MLP neurons of a small language model. Each row is named by its layer, matrix (down: output weights) and neuron, and shows model dimensions 48-143. Each number is 50 + 10 x the weight over its row's rms, rounded and kept within 0 to 99.
Before each neuron's rows, "fires before" lists the tokens most often just after its 100 highest values on Wikipedia text that the model never trained on.

fires before: " (", " Conference", "ative", "{", "-"
L4.down233:38 48 54 65 49 44 73 54 47 62 60 51 49 44 64 43 40 59 45 50 60 64 45 67 52 46 49 57 42 45 50 37 46 48 65 48 46 72 36 51 47 55 34 47 55 42 46 65 52 45 67 84 46 52 60 57 58 50 64 48 53 66 58 63 51 44 50 53 62 53 59 54 27 50 57 33 56 40 24 53 54 46 55 35 55 45 49 55 53 40 36 47 25 40 46 36

fires before: " |", ";"
L3.down388:43 55 43 58 51 68 50 50 63 57 51 54 60 61 52 57 37 42 58 18 35 40 63 55 48 74 52 45 49 47 54 64 48 42 32 50 51 53 48 54 70 34 48 44 61 43 46 40 45 59 44 55 47 35 53 61 51 55 50 51 40 50 62 55 51 43 43 57 46 51 44 35 41 59 48 64 71 47 58 55 39 41 48 67 53 62 61 38 61 58 32 50 60 38 43 51

fires before: "=", " to", "s", " =", "\n"
L3.down444:55 50 44 50 62 50 51 46 61 49 53 65 51 56 45 39 49 71 43 23 54 49 59 65 65 54 49 47 55 53 54 51 53 27 48 63 51 29 65 48 49 50 50 67 52 70 56 45 53 51 50 43 63 52 73 45 42 56 31 53 37 55 57 44 47 37 54 39 44 60 45 44 38 57 48 51 53 46 47 22 46 45 59 48 60 42 48 42 52 58 55 56 47 70 59 44

fires before: "."
L3.down78:52 54 49 57 33 45 54 50 52 52 45 50 43 51 39 51 46 33 45 35 46 61 52 62 42 60 45 45 50 46 51 47 42 42 46 56 45 61 58 63 55 45 59 70 59 53 53 38 40 34 37 63 75 37 79 33 44 72 54 58 60 66 48 38 60 45 40 51 45 51 49 71 43 49 43 43 45 53 47 61 72 42 51 41 54 29 41 63 48 44 41 52 57 80 48 48

fires before: " —", " |", "\n"
L6.down448:23 46 48 36 52 60 37 57 52 40 48 55 48 33 43 55 55 63 58 38 27 50 45 37 31 48 60 55 44 43 45 49 72 35 55 47 38 49 50 37 46 71 53 40 62 49 56 57 49 51 49 39 45 35 51 55 39 47 46 61 58 38 41 79 50 46 57 36 51 53 42 42 53 46 49 58 61 42 67 56 50 50 48 48 46 53 60 44 58 44 57 52 44 50 44 40

fires before: "s"
L4.down548:41 59 39 56 53 44 36 56 45 48 40 52 41 37 53 48 44 62 48 50 65 29 60 57 42 62 49 55 40 51 43 56 32 36 48 57 40 41 56 65 60 53 41 58 64 56 49 53 40 53 45 38 54 70 34 56 54 32 59 64 58 66 50 61 47 68 54 44 42 44 63 46 61 45 52 52 50 61 46 50 47 57 36 39 41 41 42 46 44 55 39 46 53 60 58 42

fires before: ":", " by"
L6.down69:46 42 62 57 44 48 37 45 44 63 58 37 62 43 31 54 37 57 53 65 45 43 51 45 57 34 57 47 66 48 55 59 46 49 47 31 42 63 56 63 52 34 51 49 48 53 46 44 57 53 50 42 44 58 78 49 48 53 55 30 56 32 52 59 56 50 33 57 38 38 57 45 42 54 55 36 42 56 55 75 57 54 45 67 54 45 56 37 61 56 47 60 50 43 43 54

fires before: "|", " |"
L4.down398:48 58 50 42 44 57 30 46 50 45 48 42 51 46 41 48 54 60 39 51 70 50 56 52 72 23 59 36 38 38 54 50 46 66 43 55 59 57 53 47 47 45 62 36 47 55 37 45 59 39 34 50 48 49 43 48 56 66 42 60 34 45 60 66 42 56 37 40 74 48 38 61 65 57 41 54 41 32 43 53 66 53 43 44 45 53 47 66 41 39 51 64 47 50 58 61

fires before: " Kh", " Jo", " F", " Der", " Mar", " Pur"
L4.down626:51 45 41 64 44 63 48 62 52 49 30 48 50 63 48 47 31 44 65 52 56 66 51 44 46 39 45 69 53 59 34 46 42 45 47 43 47 50 37 63 56 34 48 55 39 44 51 54 62 42 65 61 52 52 54 47 68 60 55 52 54 38 49 48 67 65 47 61 58 32 35 50 41 44 63 32 68 60 63 45 44 50 54 33 52 44 49 55 66 46 33 27 58 43 45 46

fires before: " |", ";", ":", ".", "–"
L3.down230:61 56 55 53 64 50 39 59 54 52 73 61 50 43 48 46 51 34 63 56 73 56 41 36 55 63 48 43 41 47 53 56 35 60 44 64 56 36 42 48 65 62 56 56 69 55 57 37 41 39 57 48 45 42 42 67 51 47 48 69 24 47 44 53 59 21 38 40 41 56 47 40 51 65 39 44 58 49 54 43 46 37 70 49 52 39 57 57 55 47 46 46 47 51 67 51

fires before: "-"
L6.down410:49 53 47 48 47 49 31 45 58 51 52 36 62 53 53 55 57 56 50 44 38 36 61 60 65 40 48 46 53 39 51 41 44 65 39 65 47 49 24 51 48 62 50 54 49 78 39 42 43 48 60 49 59 45 39 60 59 54 33 50 24 62 43 40 61 62 42 40 49 51 41 46 56 57 63 69 57 41 36 59 56 57 46 61 41 43 48 35 55 55 62 44 36 42 75 31

fires before: ".", " |", "um", ":"
L4.down503:39 66 39 38 66 39 51 69 51 51 40 52 70 46 56 39 41 55 55 39 46 53 54 53 67 53 61 51 51 41 47 51 41 55 45 51 57 55 27 60 50 45 37 47 43 46 51 32 44 49 33 58 43 38 53 45 64 39 43 44 47 55 63 49 50 53 68 66 62 63 52 53 66 56 51 74 52 55 42 55 71 24 67 41 51 43 49 79 52 44 38 72 50 52 44 42

fires before: " —", " 0", " 1", " 2", " 4", " 3"
L3.down172:43 46 49 53 45 51 64 44 39 38 48 70 53 41 44 41 36 59 50 50 60 58 51 51 21 49 45 54 50 47 41 42 59 45 61 52 42 51 56 36 47 49 61 54 66 59 48 62 29 43 30 77 52 49 55 50 39 75 67 55 60 43 39 46 58 48 36 50 37 45 49 40 47 62 32 43 52 41 65 63 48 53 56 55 56 47 63 44 43 46 59 55 45 29 60 56

fires before: " |", ".", ","
L3.down130:45 39 71 51 55 50 38 53 33 55 44 58 65 39 78 43 45 42 46 37 29 49 58 41 34 50 51 53 43 31 64 39 34 56 46 59 34 63 58 57 45 53 56 48 59 51 59 36 51 41 49 64 57 57 55 47 56 37 66 68 36 46 36 51 47 55 57 58 43 52 53 67 33 58 23 51 45 46 57 43 58 45 44 52 49 41 48 67 58 50 59 53 66 51 46 43

fires before: "-"
L4.down528:42 47 64 49 54 49 44 49 35 73 50 60 68 66 52 61 69 47 69 51 51 40 65 58 50 62 62 44 48 60 55 57 44 49 49 37 44 59 72 60 43 48 54 39 64 18 42 49 51 55 42 35 45 45 45 55 40 49 61 49 29 56 31 56 30 36 57 30 67 60 46 47 41 39 59 54 40 58 32 46 41 32 56 67 65 58 48 64 52 59 61 55 36 40 60 52

fires before: " |", "=", "s", "."
L4.down338:35 37 37 53 75 42 48 50 55 42 43 59 60 39 68 51 57 49 46 47 47 53 72 77 46 43 48 54 50 47 56 51 50 68 34 47 47 48 42 41 44 59 44 33 66 56 38 57 65 59 58 34 45 62 50 35 45 35 48 42 57 66 56 47 57 49 45 60 48 40 46 42 46 58 38 50 55 32 58 50 60 37 50 51 49 39 48 48 62 44 56 59 66 55 52 50

fires before: "|", "-"
L6.down60:59 50 48 54 56 39 40 42 32 43 43 49 75 52 67 58 54 51 48 83 48 28 42 58 53 41 29 63 44 59 49 55 47 45 60 33 51 58 61 49 49 42 51 47 50 54 44 40 53 56 65 42 55 45 41 68 52 47 51 54 52 49 35 69 50 53 48 41 33 41 46 44 47 61 27 53 47 56 35 39 55 42 53 43 70 47 61 63 52 39 54 58 41 73 66 62

fires before: ",", " March", " September"
L6.down371:45 38 63 54 47 52 79 50 51 57 55 56 47 52 67 55 57 56 54 41 59 48 56 56 39 53 55 66 42 51 59 50 38 38 58 42 49 49 49 46 38 47 32 51 45 43 40 64 54 47 38 53 43 68 41 48 37 42 47 59 51 57 57 57 55 64 47 62 46 47 41 45 51 39 35 59 58 48 53 58 57 60 45 39 71 59 53 39 35 57 41 33 68 36 57 44

fires before: " the", "av"
L3.down554:60 39 41 67 49 48 58 50 44 58 57 52 17 50 49 49 52 46 56 59 52 53 53 46 47 52 67 49 50 40 51 44 40 53 57 64 53 53 39 58 35 40 54 42 52 48 36 39 50 65 42 47 48 29 29 73 71 68 65 51 51 40 57 29 55 52 38 62 47 34 56 38 58 55 44 58 46 33 44 57 67 32 46 37 56 52 52 53 50 51 52 25 65 71 54 46

fires before: ":"
L6.down435:61 49 48 41 64 44 53 59 48 55 51 43 19 56 39 59 32 48 59 59 59 48 40 25 41 46 43 41 59 58 53 48 35 38 62 54 41 36 54 72 48 46 31 55 44 43 47 40 56 45 44 42 43 71 52 55 46 55 46 54 53 52 39 61 44 57 54 50 58 47 51 41 49 66 36 32 58 46 39 52 48 75 55 52 66 54 40 50 34 42 44 56 43 38 46 58

fires before: ";", " |"
L3.down114:58 39 61 45 43 50 51 44 44 64 58 48 51 41 58 46 47 38 49 42 52 56 48 47 62 65 60 45 28 57 54 44 36 47 43 50 51 40 31 58 71 32 29 59 60 53 52 28 50 39 59 55 27 48 54 47 57 53 70 47 56 64 36 52 57 45 70 55 40 57 44 44 50 56 43 55 42 56 47 42 51 42 55 49 33 34 51 49 61 42 51 47 36 52 59 63

fires before: "-", "|", "?"
L3.down551:53 62 38 40 55 54 51 61 35 56 58 50 51 57 39 59 84 42 51 46 29 47 52 66 54 34 60 50 48 56 44 64 40 67 52 53 59 46 42 38 59 67 62 52 52 60 48 52 53 54 45 42 47 66 64 53 54 50 56 64 55 62 61 49 43 40 69 42 60 38 41 61 50 46 59 53 53 44 34 48 26 43 68 45 42 50 62 57 39 62 22 62 37 59 62 50

fires before: "\n", " —", " 0", " 1", " 4"
L4.down164:40 28 46 76 55 42 58 52 50 55 41 77 54 36 70 46 48 51 52 46 48 48 45 42 42 64 47 55 47 56 51 47 29 23 41 55 48 45 52 50 48 64 61 69 45 56 46 44 50 44 59 52 50 65 38 43 56 53 49 62 57 64 40 46 46 53 49 37 61 37 57 24 63 66 67 51 61 49 57 39 59 49 54 45 58 51 35 37 59 41 44 38 32 37 49 57

fires before: "s", ",", " of", " to", "."
L3.down588:59 46 56 48 62 71 70 48 61 57 50 51 65 36 37 46 68 59 45 17 36 41 44 48 62 45 44 47 42 56 50 47 47 56 68 48 51 57 61 50 47 53 50 57 34 35 42 68 59 52 42 43 55 44 60 56 54 52 47 36 55 68 48 47 65 45 42 46 51 69 57 54 45 31 56 44 53 44 37 44 49 45 33 43 43 56 54 41 40 46 47 47 44 41 65 48

fires before: "-", "|"
L6.down226:54 62 45 56 53 54 58 48 47 42 60 40 65 42 52 47 33 50 43 57 38 36 49 65 50 45 55 55 41 49 60 44 47 49 41 55 49 42 58 56 46 49 69 56 56 57 57 53 56 42 51 57 28 64 48 43 52 53 57 55 33 63 45 59 71 34 23 41 45 29 70 60 57 34 57 35 51 61 55 37 63 56 52 43 44 52 68 61 63 56 54 38 42 48 55 39

fires before: " as", " a", " the", " an", " in", " to"
L4.down202:43 48 53 55 55 54 42 48 55 40 34 38 32 57 55 35 37 46 55 51 40 56 44 44 56 46 52 44 38 63 49 52 46 27 33 49 54 66 48 73 31 53 55 51 40 34 36 54 59 59 58 55 45 47 32 50 47 76 37 51 66 64 58 40 52 44 44 54 42 58 62 45 31 56 34 48 51 53 68 48 52 47 47 40 57 60 54 52 51 57 57 59 37 60 49 38

fires before: "s", ":", "t"
L6.down82:48 48 61 53 50 64 44 50 47 54 24 46 33 44 49 47 18 42 56 57 48 31 45 61 27 49 44 65 61 53 58 63 38 47 53 50 30 47 63 47 47 44 38 38 56 66 62 42 52 42 38 44 48 62 60 47 50 54 40 54 68 43 39 52 48 44 43 53 51 44 35 35 66 58 54 47 57 63 48 41 42 58 52 52 59 66 43 40 37 40 57 64 62 56 75 52

fires before: ",", " -", ".", " of"
L3.down273:49 36 35 54 62 59 56 47 56 48 49 65 33 48 62 46 57 46 48 34 53 32 46 56 59 56 54 60 40 51 47 48 57 49 52 53 60 60 55 49 58 49 32 64 37 43 54 52 74 56 56 42 48 40 59 26 43 44 29 58 40 61 53 32 52 47 63 66 61 61 45 53 61 29 45 60 62 43 49 38 27 59 53 63 59 55 54 52 46 44 64 56 50 41 31 44